From a checkpoint of a small transformer trained on Wikipedia.
Training: a variant of Muon for these matrices, 246M tokens, 7499 steps.
MLP neurons of a small language model. Each row is named by its layer, matrix (gate and up: input weights; down: output weights) and neuron, and shows model dimensions 112-239. Each number is 50 + 12 x the weight over its row's rms, rounded and kept within 0 to 99. A neuron's up and down rows have the sign that makes its largest values positive.
After each neuron's rows, "fires after" lists the tokens most often just before its 100 highest values on Wikipedia text that the model never trained on.

L5.gate149:39 34 57 46 28 62 42 48 61 58 61 62 50 55 47 37 24 55 53 50 32 57 56 48 69 39 38 50 54 47 27 16 50 44 52 58 61 65 37 74 44 36 62 54 54 53 65 55 42 44 51 44 42 54 67 43 67 66 75 63 25 58 83 53 60 54 52 39 51 57 75 56 28 43 43 47 58 44 59 50 50 69 34 34 46 52 41 39 25 49 46 37 47 41 49 55 29 43 52 55 32 47 40 35 51 76 61 64 60 58 47 53 28 51 46 37 39 61 46 52 59 47 49 43 54 53 48 47
L5.up149:52 28 68 43 37 83 63 45 48 43 43 59 58 38 43 56 57 50 74 50 43 53 68 46 62 47 67 60 44 34 52 52 43 53 46 76 60 57 67 61 65 68 47 49 54 76 52 71 34 49 44 63 27 41 34 40 41 66 36 56 52 42 76 61 73 55 38 39 53 66 35 52 36 59 44 43 66 40 62 52 40 40 27 46 40 35 39 27 48 49 22 20 44 50 44 58 29 69 70 60 45 38 47 37 53 56 27 56 62 54 60 62 34 48 59 57 50 46 45 60 34 49 50 27 57 80 27 54
L5.down149:47 30 37 61 40 66 46 73 56 59 63 57 66 54 33 58 35 42 52 43 41 66 64 47 38 58 48 48 57 56 47 38 59 64 64 55 40 70 62 59 56 61 42 53 57 53 57 62 51 43 24 40 57 44 46 50 52 55 48 66 46 39 41 41 49 46 46 44 39 68 23 80 61 57 69 65 72 46 57 51 38 46 49 39 44 37 50 45 42 55 72 33 30 28 50 49 41 46 52 38 41 46 32 46 61 58 43 48 55 59 44 57 44 54 64 68 46 47 43 65 48 51 21 41 65 61 51 62
fires after: "  ", "|", " Succeeded", " Preceded", "\n"

L7.gate426:68 58 40 64 38 42 57 49 58 54 62 17 54 58 45 58 71 35 47 36 60 35 77 58 65 46 56 49 60 59 42 35 45 49 58 37 35 59 56 60 58 49 35 66 59 27 54 44 62 31 55 60 45 45 46 56 58 35 56 56 50 44 56 46 45 34 37 63 54 53 42 42 57 43 55 78 65 73 59 53 36 52 40 44 40 47 33 58 68 52 44 48 42 39 41 62 47 53 37 65 71 37 37 38 37 52 51 53 24 37 43 44 42 53 47 39 56 57 68 38 57 50 56 58 55 44 48 33
L7.up426:47 60 72 42 30 36 29 65 58 67 35 32 47 61 41 63 60 61 52 47 50 51 70 58 45 37 68 46 41 37 28 46 56 36 65 49 49 58 40 50 55 47 60 38 69 34 39 43 79 58 45 48 45 63 51 30 51 19 49 41 56 54 45 73 58 68 59 49 51 59 47 52 50 47 42 37 63 57 34 51 49 31 58 58 56 45 49 40 61 83 33 54 55 47 30 81 74 62 34 47 77 31 53 35 58 34 45 30 33 55 43 50 54 35 45 45 49 53 37 48 48 48 59 31 49 23 72 57
L7.down426:30 50 82 68 39 20 28 70 46 72 44 45 23 47 44 65 52 67 36 52 60 50 54 34 52 50 59 34 49 43 26 83 49 38 61 60 49 35 58 83 48 27 68 47 43 58 39 47 71 60 48 53 44 46 61 33 47 57 41 38 59 30 61 58 51 67 52 50 58 49 56 38 56 44 64 41 57 66 46 43 57 44 47 52 51 67 45 53 51 53 55 68 49 60 48 51 49 53 24 41 54 34 39 52 67 68 47 38 35 42 54 40 51 53 34 40 52 57 56 47 59 23 48 60 49 48 48 59
fires after: "'", " the", " on", "s", " ="

L2.gate323:55 39 58 49 23 54 53 29 45 26 39 44 66 46 39 36 37 69 74 73 55 62 46 50 27 46 34 55 41 37 64 41 44 36 56 47 34 64 50 56 44 45 56 65 44 52 67 52 64 52 76 59 63 47 43 37 65 48 61 52 67 35 77 61 50 43 45 36 55 42 61 32 45 48 41 48 41 34 51 74 48 54 73 43 47 58 48 47 77 47 40 56 55 57 54 28 63 24 34 49 59 33 48 38 42 31 45 55 55 51 58 43 66 31 45 64 68 62 50 44 64 55 56 48 82 54 40 61
L2.up323:56 82 74 59 49 44 47 50 51 39 52 32 53 60 28 41 46 37 54 62 52 57 65 45 42 30 71 38 51 45 74 36 48 52 42 33 16 47 59 41 49 54 53 60 67 50 40 32 37 23 49 49 28 68 35 58 43 67 25 59 68 64 21 55 36 49 24 51 44 51 44 66 81 63 44 44 47 52 42 70 55 45 65 46 36 45 48 62 54 47 52 63 45 70 43 55 41 54 54 54 63 41 71 41 60 28 64 50 46 63 50 86 44 38 46 58 72 66 39 36 30 39 65 48 34 53 48 50
L2.down323:38 58 57 39 51 65 24 54 58 47 40 53 39 60 45 41 71 54 37 50 47 30 79 59 51 49 41 39 29 61 48 50 66 58 65 70 73 40 40 54 60 44 47 52 39 41 45 41 36 41 23 68 45 54 48 49 54 50 58 40 40 58 43 58 37 27 83 38 50 61 50 60 56 29 45 53 53 62 40 39 51 71 53 67 74 52 36 64 42 65 62 32 55 34 67 53 59 44 42 27 41 55 43 42 35 40 46 39 44 32 48 54 19 53 44 51 30 50 57 53 44 75 38 54 27 42 36 43
fires after: " was", " is", " were", " be", " are"

L2.gate623:39 53 52 44 54 59 70 36 48 49 26 42 45 52 44 42 61 62 60 63 59 58 36 65 34 56 31 50 52 41 32 46 46 39 64 48 41 58 58 53 29 87 38 14 53 69 51 82 47 34 33 63 69 60 47 49 50 34 64 46 39 57 67 46 46 67 46 38 42 59 55 51 49 39 62 55 31 28 52 49 51 32 32 37 50 67 49 66 31 35 64 45 40 51 19 42 52 57 56 49 51 49 49 38 41 28 38 48 50 45 82 58 49 55 58 62 43 45 75 57 63 50 49 34 40 56 68 36
L2.up623:50 20 62 67 56 69 67 50 60 52 38 55 40 44 63 45 29 54 80 49 49 46 49 52 50 62 56 30 52 45 54 51 45 52 45 55 51 39 51 64 63 44 26 55 50 56 67 52 48 52 43 73 68 31 46 89 32 42 47 55 45 51 53 74 66 52 43 46 42 23 62 59 45 63 43 55 36 49 57 49 65 32 20 37 71 58 54 49 58 42 45 78 33 47 53 65 56 58 64 54 66 49 69 41 41 41 31 47 40 58 78 44 49 63 69 48 54 28 50 67 51 61 66 52 49 48 37 55
L2.down623:56 33 60 51 57 50 57 50 48 34 32 43 43 30 44 44 39 58 65 63 41 56 63 42 58 59 59 30 56 24 53 56 34 62 56 56 47 57 53 37 55 56 26 41 53 58 67 51 25 52 45 66 58 44 54 44 34 51 56 44 30 42 57 54 62 28 47 50 38 42 32 49 41 61 35 55 45 57 58 69 45 42 14 37 58 38 34 41 58 48 72 64 45 29 41 46 45 49 56 36 68 57 46 40 36 44 34 43 49 42 70 49 64 65 39 69 50 26 61 77 61 54 67 50 44 53 61 64
fires after: " (", " \"", " [", "B"

L2.gate216:49 43 44 48 48 41 58 41 31 51 49 53 73 42 38 30 32 36 40 66 27 66 70 78 57 58 58 82 38 49 41 65 42 51 62 51 56 49 39 62 41 55 52 44 54 48 39 57 67 46 55 23 62 67 54 70 68 59 55 41 46 44 43 52 46 38 69 60 40 65 52 36 49 44 49 50 39 34 77 73 60 45 49 51 23 54 38 47 56 59 37 37 70 42 66 47 49 64 59 46 62 57 60 45 52 29 62 54 61 40 56 51 35 26 35 57 60 50 43 58 21 17 55 52 57 70 63 42
L2.up216:66 55 61 57 68 60 30 60 43 44 37 54 24 48 36 25 51 40 56 28 52 36 54 27 39 42 60 52 59 50 36 43 66 47 55 72 37 42 54 63 50 54 57 60 94 59 47 57 45 31 34 47 31 34 42 27 66 53 71 48 59 38 52 51 50 35 58 29 60 65 59 53 60 49 37 63 49 69 54 63 41 36 56 42 51 40 45 57 53 55 47 50 47 47 64 26 71 44 57 45 45 45 43 37 43 60 46 30 46 65 62 51 40 45 66 59 65 46 55 42 39 52 44 46 50 41 52 42
L2.down216:62 59 78 50 58 43 42 60 67 47 61 33 39 72 38 49 39 49 33 37 54 33 47 43 63 53 31 51 71 62 37 50 43 72 68 39 55 64 75 52 50 54 44 51 53 46 66 22 51 49 38 35 48 52 65 52 54 57 29 31 52 37 48 46 55 40 68 66 54 65 31 43 32 43 51 77 43 47 69 67 39 47 63 34 54 49 50 41 69 51 43 53 32 32 52 51 45 68 55 45 50 64 63 46 44 44 24 30 54 48 43 49 64 40 50 64 58 24 29 53 44 48 31 51 65 45 54 66
fires after: " a", ")", " is", " an", " was"

L4.gate61:70 68 57 49 50 32 39 87 66 55 65 46 55 64 29 40 60 30 55 50 56 59 56 37 52 42 53 23 33 43 46 50 56 46 39 76 49 66 22 63 38 44 43 50 39 87 42 61 41 38 54 46 43 54 27 39 64 60 52 46 62 60 35 55 55 35 50 44 43 42 55 58 34 37 49 58 30 61 53 41 50 55 34 57 61 54 50 59 49 59 46 40 59 67 54 64 50 55 38 72 51 53 30 67 38 60 39 57 61 56 48 62 44 42 50 58 50 63 67 41 51 40 28 38 49 57 71 39
L4.up61:63 34 29 55 55 45 43 61 63 69 54 52 52 31 47 31 29 40 57 57 62 43 54 55 42 36 48 55 54 50 49 40 67 42 71 59 54 36 59 30 40 61 49 50 32 55 39 53 49 53 63 37 35 50 40 54 38 57 46 44 28 40 38 46 52 50 35 34 62 58 69 56 23 27 59 36 51 60 73 61 48 50 60 45 40 45 55 35 68 53 42 40 62 61 76 28 64 62 50 39 58 64 54 41 67 38 44 56 50 58 38 53 54 48 33 64 60 68 55 66 38 61 75 40 52 41 39 37
L4.down61:49 51 46 60 41 56 51 59 51 68 85 65 51 40 51 45 38 32 43 55 59 40 49 55 58 45 54 68 65 29 70 58 51 65 59 73 45 46 41 47 32 49 34 43 56 53 48 56 49 36 59 46 51 36 51 68 62 48 60 47 46 64 50 63 38 41 43 46 55 52 48 42 42 42 46 51 45 73 58 39 44 60 76 30 57 39 64 51 53 34 46 32 63 53 49 68 43 61 59 45 61 58 53 23 70 29 44 69 63 35 64 28 51 37 66 62 54 35 71 34 38 31 65 39 52 38 33 60
fires after: " 1", " 2", " 4", " 3", " 5"

L4.gate48:44 53 69 54 68 54 46 57 63 60 60 49 31 41 46 36 53 58 23 55 73 51 65 26 38 31 35 74 48 33 42 48 54 35 35 45 43 34 67 35 53 66 63 41 64 57 57 43 42 55 58 59 48 67 55 50 47 65 43 60 47 54 62 38 33 32 60 48 67 68 74 50 58 47 47 48 57 40 64 61 39 60 60 43 22 54 51 45 61 61 22 52 32 32 37 43 53 57 43 65 46 36 62 58 41 62 27 43 36 67 62 43 65 40 51 55 48 40 60 36 45 49 47 41 40 57 47 50
L4.up48:59 45 49 61 40 48 47 54 53 47 51 49 55 55 48 39 66 55 50 30 50 72 63 25 56 51 40 45 31 38 70 42 39 62 59 69 60 58 58 57 54 59 60 42 25 52 35 47 28 41 53 41 41 48 53 63 33 69 52 31 46 57 67 59 42 26 49 53 67 45 61 61 61 33 61 50 50 37 44 63 37 53 52 42 68 54 43 41 81 40 50 27 49 47 69 55 58 40 51 41 39 48 66 48 52 52 42 53 53 50 47 61 45 53 40 60 67 19 61 30 53 60 67 27 53 58 57 48
L4.down48:55 54 39 45 53 33 44 45 60 43 68 44 67 34 53 53 46 23 62 49 47 62 49 26 40 59 54 57 67 33 53 45 48 58 61 53 48 51 77 47 65 40 44 62 71 64 51 67 53 37 45 49 30 59 74 40 43 44 57 69 48 63 44 56 46 59 31 57 45 36 53 42 57 39 46 39 46 48 34 66 70 56 63 60 60 53 60 52 34 31 66 32 59 45 37 32 80 44 51 33 30 68 49 55 56 39 57 48 34 52 50 31 52 34 44 39 61 62 39 42 71 37 47 37 33 57 49 53
fires after: ",", "\n", " (", " with"

L5.gate355:49 15 39 43 54 65 59 64 42 25 53 65 42 30 51 62 43 38 51 64 61 39 69 27 43 65 41 43 66 39 17 44 68 51 32 65 38 48 51 70 39 76 68 51 57 70 58 42 36 42 56 46 48 41 43 35 43 28 51 36 32 47 61 48 47 43 55 44 41 52 36 52 63 50 27 38 82 74 58 34 45 62 45 51 70 36 46 63 72 50 28 59 60 33 58 48 51 54 51 60 37 47 67 51 54 52 49 50 38 76 81 55 57 56 51 58 70 53 61 66 39 34 58 55 37 53 20 44
L5.up355:55 59 50 64 35 59 47 44 52 28 32 39 59 28 50 43 60 40 55 48 53 34 43 59 42 47 63 39 34 40 45 41 51 41 47 54 47 27 57 56 48 66 43 43 61 55 33 43 65 34 52 32 39 47 53 67 52 43 55 51 55 45 42 40 41 49 61 52 30 55 72 45 45 41 22 74 32 45 56 44 51 41 57 70 53 53 46 48 59 52 31 75 44 41 50 53 33 47 63 66 47 60 40 37 66 67 60 51 52 62 47 58 64 53 66 48 79 64 34 76 31 45 46 52 29 49 48 45
L5.down355:44 45 63 66 43 59 46 47 58 35 56 53 53 50 45 40 45 53 47 51 63 47 44 67 65 49 42 39 46 26 46 59 45 34 71 43 75 41 33 47 47 45 53 58 57 60 35 56 48 54 54 43 51 55 62 28 28 36 56 58 46 47 43 82 42 56 67 48 19 41 83 73 34 42 43 57 26 51 59 58 39 46 48 69 47 64 26 39 52 34 40 47 50 26 57 63 66 28 57 44 71 50 37 61 38 63 64 71 44 57 47 41 46 28 34 49 72 64 50 44 52 73 52 40 33 34 74 62
fires after: " was", " the", " is", " as"

L5.gate562:67 63 50 48 43 26 34 59 76 54 75 49 47 52 57 37 29 61 62 52 31 47 42 40 51 58 38 53 60 41 35 54 48 40 59 58 44 39 49 64 31 50 61 45 46 57 51 39 74 63 32 33 49 47 51 24 45 69 64 43 51 63 33 36 35 37 47 55 56 56 40 36 58 54 50 47 57 43 53 54 48 58 44 65 38 36 54 67 48 41 62 48 55 87 35 57 57 38 27 45 47 38 68 37 58 42 49 58 52 60 63 39 48 41 43 48 40 63 54 44 47 69 49 44 50 49 49 57
L5.up562:40 43 47 54 57 34 56 43 59 44 51 64 46 48 40 51 49 49 41 29 51 51 42 53 30 42 24 52 62 46 47 35 43 23 41 19 44 63 58 57 52 69 50 43 41 65 49 70 57 54 62 51 36 52 24 63 52 61 63 53 36 50 55 42 56 63 34 42 53 51 28 49 39 81 60 38 46 46 60 47 43 64 47 51 35 57 41 64 40 71 41 41 40 78 57 41 54 44 72 41 36 52 39 39 40 56 40 68 43 83 50 57 53 68 75 37 65 54 45 50 57 64 59 51 57 63 56 49
L5.down562:56 38 60 35 41 30 63 46 60 43 37 44 37 29 45 58 40 54 74 51 45 42 56 58 51 50 33 56 62 33 50 43 48 26 54 52 52 47 40 29 53 38 61 64 44 52 30 49 64 44 47 67 56 65 32 47 24 40 29 35 31 51 56 67 46 34 50 33 51 51 58 58 67 39 43 54 50 53 72 73 28 58 20 49 42 60 41 39 44 38 39 50 86 40 51 53 46 69 48 42 43 73 38 48 48 33 44 60 40 71 30 62 38 65 83 58 49 69 59 78 26 54 36 40 48 58 49 49
fires after: "=", " known"

L4.gate123:37 59 79 51 48 47 41 27 61 58 51 33 48 43 69 37 39 45 66 43 54 55 56 57 58 39 31 62 19 53 54 42 51 57 44 47 26 34 40 51 57 37 29 43 44 50 55 48 49 62 54 37 51 78 54 43 33 58 42 60 53 42 43 76 51 47 47 55 69 73 50 48 59 45 27 37 75 42 74 66 54 64 56 54 50 30 48 68 53 67 41 43 56 56 62 41 43 71 51 33 73 33 41 57 63 66 44 45 47 49 48 40 52 39 55 38 54 58 70 47 52 63 40 59 57 28 47 60
L4.up123:61 24 67 51 36 73 23 55 28 36 35 42 52 39 59 53 52 46 53 39 54 79 44 45 57 58 49 45 44 49 54 49 37 36 66 72 48 43 43 32 37 63 46 59 54 58 44 54 54 63 54 56 48 47 51 53 33 55 43 31 56 55 28 44 41 51 29 49 55 58 53 46 40 34 54 56 38 49 55 55 27 28 43 53 56 54 55 22 56 28 28 40 46 50 57 53 72 52 44 47 46 77 51 56 43 44 62 48 41 61 51 60 54 68 45 61 51 48 48 60 37 38 55 65 77 61 68 70
L4.down123:45 49 57 42 49 55 48 55 68 62 62 54 63 72 57 45 47 66 56 42 44 39 52 63 50 51 50 65 46 68 55 76 48 55 56 66 26 51 90 62 55 52 39 55 46 37 79 42 61 36 50 32 44 52 25 46 49 38 54 52 49 54 66 51 39 39 34 38 50 44 42 53 53 61 56 62 35 45 27 62 55 21 55 42 53 50 59 58 62 56 51 48 29 52 64 60 42 39 50 52 51 43 35 36 55 48 45 39 45 55 47 36 45 52 38 67 43 55 24 32 64 51 61 29 38 52 60 73
fires after: "\n\n", "\n", " Date"

L5.gate602:42 34 47 37 47 48 73 48 56 39 48 49 40 58 49 56 39 51 57 51 72 51 67 52 51 48 44 35 61 52 73 45 51 56 51 46 69 44 35 39 21 52 46 54 58 34 80 24 43 61 60 55 54 59 46 31 56 40 57 35 37 47 73 41 29 70 73 63 44 40 50 48 49 56 58 54 66 40 81 54 56 45 38 67 48 41 31 48 65 45 67 61 38 63 49 54 42 79 43 44 52 50 65 43 37 51 46 34 54 50 71 56 31 52 31 51 49 33 46 40 17 54 43 59 59 53 35 27
L5.up602:46 68 60 69 33 60 61 60 54 32 43 43 71 41 44 53 48 84 46 51 48 44 39 58 58 49 50 40 25 56 68 53 35 29 51 57 59 56 56 63 64 57 62 35 38 63 52 49 40 36 46 50 49 48 44 53 41 58 64 69 52 56 45 66 46 54 62 58 38 42 55 47 52 49 64 41 34 49 50 51 69 50 47 44 34 48 54 22 48 50 56 68 30 65 54 60 53 42 58 28 52 63 71 77 43 42 54 56 43 44 22 47 53 40 66 58 55 82 45 17 51 58 53 39 52 67 61 50
L5.down602:49 36 62 56 37 49 62 47 40 20 41 60 61 42 36 59 66 58 48 54 40 68 60 60 34 48 53 65 70 37 47 68 43 51 48 33 53 29 31 60 46 56 44 56 52 59 67 41 50 48 55 42 48 54 35 55 67 68 62 71 47 40 67 54 42 53 62 42 52 54 34 34 39 41 43 61 48 40 39 47 79 57 73 57 38 60 66 42 45 56 74 52 52 46 70 35 48 66 67 54 62 67 55 49 57 54 65 49 63 45 49 68 14 44 62 55 34 57 33 31 47 46 46 39 52 42 35 33
fires after: " 3", " 1", " 2", " 0", " 7", " 14"

L4.gate168:49 48 56 64 42 51 48 57 35 63 49 41 34 62 56 38 71 67 50 57 58 28 56 40 69 54 37 27 62 39 36 43 39 49 69 54 64 36 40 82 58 37 51 40 45 34 37 37 74 48 33 38 42 51 50 47 56 45 35 42 36 24 62 62 49 52 45 55 67 42 55 38 47 47 55 56 37 50 40 32 53 41 58 42 38 52 50 56 50 38 47 62 35 62 62 49 46 47 58 52 38 48 56 37 37 64 62 59 45 43 49 71 44 52 45 46 45 45 57 49 18 64 36 17 55 52 37 52
L4.up168:70 50 59 62 86 46 60 36 61 36 55 53 61 69 25 42 47 44 54 48 60 61 28 43 55 58 48 57 63 25 61 55 37 37 35 38 29 68 40 57 58 64 36 50 51 76 58 66 42 52 65 35 42 61 45 30 72 61 49 33 47 58 47 40 63 46 41 54 54 57 52 45 35 43 41 60 57 51 52 57 48 37 71 49 44 37 40 42 56 57 65 33 61 70 53 61 47 56 50 44 51 76 51 61 65 51 64 35 55 32 27 61 33 41 22 56 58 41 50 69 51 33 78 37 60 45 54 37
L4.down168:76 32 57 68 71 46 74 37 43 32 54 59 29 38 50 37 58 61 67 60 56 56 54 45 57 52 55 42 45 45 54 64 49 56 70 40 39 61 54 40 42 61 50 45 43 60 60 48 52 60 53 52 52 55 37 26 44 74 41 64 53 74 69 35 62 31 64 71 44 41 61 48 61 46 38 51 57 47 81 59 49 50 44 41 28 38 41 52 53 49 53 41 60 34 58 49 51 54 26 34 61 53 42 51 53 50 64 51 28 48 63 45 50 32 57 57 45 60 50 30 44 45 56 74 59 57 51 46
fires after: "'", "=", " No", " St", " Women"

L2.gate446:34 37 37 61 55 39 49 69 34 41 51 71 48 49 69 56 49 50 56 52 52 34 45 66 57 47 50 46 79 58 57 60 50 31 79 65 45 52 40 54 29 28 45 48 42 46 52 71 61 64 49 51 52 53 47 43 53 38 60 43 78 42 61 52 50 44 54 66 44 41 37 52 33 66 23 58 73 41 40 64 54 78 34 60 55 49 41 55 20 53 40 51 31 45 51 16 52 56 43 53 27 59 49 47 54 40 57 39 26 40 42 30 78 47 44 55 46 66 77 50 48 57 30 63 37 45 38 40
L2.up446:32 49 30 68 45 37 57 55 52 66 60 51 77 47 51 63 37 45 27 57 62 67 60 65 47 50 42 44 35 35 56 43 50 36 72 57 49 37 48 57 61 72 75 59 39 61 40 74 34 49 50 65 50 49 38 50 44 52 23 49 61 38 54 67 49 52 45 45 67 70 73 52 64 34 41 21 60 28 43 67 59 42 44 41 41 30 37 37 62 34 30 47 35 66 60 49 63 64 56 66 56 40 51 48 57 54 51 58 49 37 57 36 38 30 39 44 40 51 57 33 45 41 54 39 30 53 51 48
L2.down446:44 59 25 41 27 61 36 62 65 43 58 63 58 64 58 59 41 33 29 54 47 41 57 62 59 52 55 60 52 31 70 47 34 37 57 46 37 43 39 58 44 59 48 59 53 48 51 48 64 61 41 37 27 63 27 60 67 59 48 49 65 22 66 44 43 67 52 51 74 47 44 60 86 38 53 32 57 33 55 43 61 58 63 64 46 54 60 38 65 56 42 70 38 70 44 24 66 49 57 41 51 50 45 58 44 65 70 51 62 60 44 43 39 39 37 61 46 71 70 58 52 29 56 30 51 25 52 52
fires after: " 8", " 2", " 1", " 3", " 5", " 4"

L7.gate203:47 56 70 50 32 53 59 73 53 67 45 43 42 51 48 30 32 42 49 46 45 30 28 52 28 68 50 67 55 28 17 45 40 54 55 53 40 37 57 48 67 53 63 61 59 56 58 49 72 65 57 51 51 20 38 55 68 48 65 40 20 29 34 62 55 36 44 34 69 53 53 67 30 53 54 54 33 37 60 56 53 47 54 49 62 61 37 41 43 67 62 74 36 64 39 37 49 63 67 52 62 59 45 51 46 47 54 61 51 51 46 48 51 48 35 46 59 31 39 49 67 59 45 59 49 47 51 55
L7.up203:63 43 69 53 46 70 55 40 72 47 50 57 76 74 46 37 68 22 67 28 66 58 45 30 43 58 52 41 62 52 43 64 57 62 59 69 52 44 57 49 48 63 69 63 39 55 54 89 28 34 53 56 52 48 48 37 44 33 45 45 69 31 35 58 61 41 39 56 53 37 42 31 65 57 47 69 46 46 58 48 31 50 71 43 47 66 61 34 59 47 42 48 50 25 50 31 52 45 54 29 46 41 40 44 52 66 34 44 44 55 45 62 43 54 41 37 59 63 48 45 57 64 47 19 52 46 48 60
L7.down203:59 44 46 70 50 43 61 41 43 46 45 49 59 38 52 41 44 43 67 47 43 32 44 28 43 37 32 55 55 58 54 52 56 53 61 81 62 62 66 54 66 56 50 64 51 50 63 67 46 45 37 43 72 34 40 58 72 48 52 42 56 66 18 62 44 50 38 31 64 82 45 33 45 38 53 64 78 49 52 50 62 40 63 66 49 53 47 40 39 44 47 33 33 48 26 33 65 46 42 58 55 63 19 37 67 49 56 56 62 51 41 42 58 50 32 52 70 51 30 33 52 51 53 53 56 44 48 39
fires after: " is", " was", ",", " as", " by", " from"

L5.gate24:43 55 67 74 35 39 63 62 71 46 67 42 61 60 65 46 43 30 61 46 58 46 55 30 35 61 43 58 64 32 50 39 58 45 48 49 54 57 34 37 34 33 44 55 47 78 52 48 59 50 35 40 47 64 55 39 43 55 55 28 39 47 48 58 50 38 49 34 52 51 45 43 44 66 50 52 63 46 40 43 70 61 51 46 41 50 51 49 60 57 48 49 61 53 54 24 49 72 68 46 55 51 46 49 84 54 33 54 46 44 55 50 42 50 58 64 37 61 57 31 39 83 42 69 44 49 41 64
L5.up24:48 60 66 64 44 62 29 45 58 45 42 46 57 52 43 51 45 65 45 25 55 37 38 52 43 70 48 52 55 59 56 44 47 76 39 53 53 44 43 40 66 43 49 45 28 52 46 37 68 59 51 51 64 52 56 53 53 41 41 40 38 48 55 54 61 50 38 71 57 49 45 52 48 44 38 38 48 55 34 63 40 49 39 64 42 51 56 57 60 52 59 46 64 45 56 16 53 66 64 51 63 55 32 23 58 58 42 61 51 42 23 58 54 76 54 45 57 52 57 57 49 63 47 40 29 30 48 57
L5.down24:46 41 43 38 43 40 62 37 57 60 58 24 61 32 40 55 56 58 22 56 69 63 38 41 26 59 46 56 58 69 62 52 70 46 57 53 40 46 31 46 52 40 35 39 27 46 58 54 64 39 36 76 59 60 53 44 52 28 61 42 40 60 48 39 56 79 31 69 60 36 35 39 58 45 43 40 54 36 57 58 47 32 45 52 52 48 50 42 51 65 63 47 47 42 48 45 49 71 55 56 34 57 40 49 65 44 59 40 67 41 21 42 37 60 40 48 38 55 99 65 40 41 66 42 43 54 67 50
fires after: " |", "|", "="

L2.gate136:49 70 77 70 38 38 59 65 47 52 36 38 44 66 40 47 34 45 41 56 58 37 56 61 47 41 70 44 37 61 39 35 67 49 54 39 68 39 37 47 34 34 65 59 48 53 40 48 71 37 42 71 44 43 33 63 44 61 41 56 57 50 29 49 42 34 55 37 62 69 57 52 36 21 34 54 54 63 56 68 42 47 55 29 49 60 47 41 43 50 42 84 37 52 54 52 41 58 32 56 43 37 53 57 41 50 53 43 64 46 44 42 49 72 36 53 34 66 54 39 38 16 42 62 61 32 60 55
L2.up136:51 40 71 46 36 30 72 40 26 57 34 48 54 46 57 59 47 22 60 39 31 39 59 38 37 55 51 61 56 32 69 48 51 63 38 58 53 63 49 41 60 38 66 51 48 59 55 38 50 47 71 66 43 39 57 49 72 66 64 50 42 50 38 50 29 58 83 51 39 66 63 50 38 64 66 38 42 32 52 45 50 80 70 44 60 63 48 43 62 54 46 78 49 37 28 41 56 47 37 60 71 40 37 36 58 24 29 47 37 66 29 61 52 49 57 57 73 66 50 57 51 55 54 62 62 53 55 50
L2.down136:44 65 60 53 35 36 58 51 48 54 50 40 53 55 46 58 55 28 59 48 42 25 62 62 36 60 46 10 22 66 48 49 47 72 62 49 52 25 76 41 69 37 66 45 36 51 48 80 29 49 70 39 49 62 39 52 43 33 66 47 47 32 61 54 39 50 55 51 55 60 62 51 31 45 61 59 55 35 49 52 40 62 46 66 54 77 53 43 41 64 57 55 45 41 50 50 78 55 57 55 57 55 32 36 60 34 53 45 45 46 48 53 60 58 54 35 66 61 53 39 38 52 48 63 46 44 63 40
fires after: " was", " is", " /", " are", " were"

L7.gate559:46 45 47 50 66 56 57 57 25 48 45 73 55 47 58 38 42 50 37 61 48 84 49 42 58 55 67 52 38 55 61 51 44 50 45 42 83 44 42 55 60 57 45 42 32 59 39 62 49 56 46 44 43 40 70 46 78 55 53 58 33 48 44 45 65 50 53 59 70 52 49 44 53 54 49 46 73 63 45 72 41 55 55 31 31 43 29 46 55 31 57 51 41 55 43 73 53 58 39 37 61 53 43 62 33 53 49 29 49 61 34 35 50 55 47 46 77 40 68 37 42 52 61 47 45 45 57 44
L7.up559:39 52 53 63 59 61 64 53 57 54 54 80 36 37 57 47 58 37 59 49 40 42 50 51 54 66 57 55 54 72 60 37 56 47 54 51 54 58 46 50 51 51 56 58 62 64 45 25 40 36 36 24 34 21 67 39 46 50 54 59 32 51 36 46 53 71 41 63 50 66 39 47 36 42 45 53 47 37 63 46 44 67 64 46 47 37 44 21 29 72 51 38 40 79 50 54 55 41 26 53 35 72 35 61 46 39 45 54 29 49 50 48 43 59 52 48 48 69 43 81 57 56 66 33 30 44 39 41
L7.down559:43 61 54 54 36 60 41 39 29 38 54 54 49 62 58 45 37 46 46 48 50 42 82 46 63 62 70 40 37 50 43 58 63 51 39 55 47 60 35 50 45 66 49 30 33 53 44 53 36 60 41 48 53 37 43 46 56 45 59 66 32 45 58 54 68 41 48 50 57 37 40 51 42 51 47 50 31 71 54 52 35 63 50 43 35 38 48 51 50 59 39 39 43 56 60 72 38 63 34 41 50 63 46 58 57 63 41 69 53 35 54 70 52 69 57 54 64 38 44 58 41 46 52 30 26 38 38 44
fires after: " 6", " 0", " 2", " 1", " 5"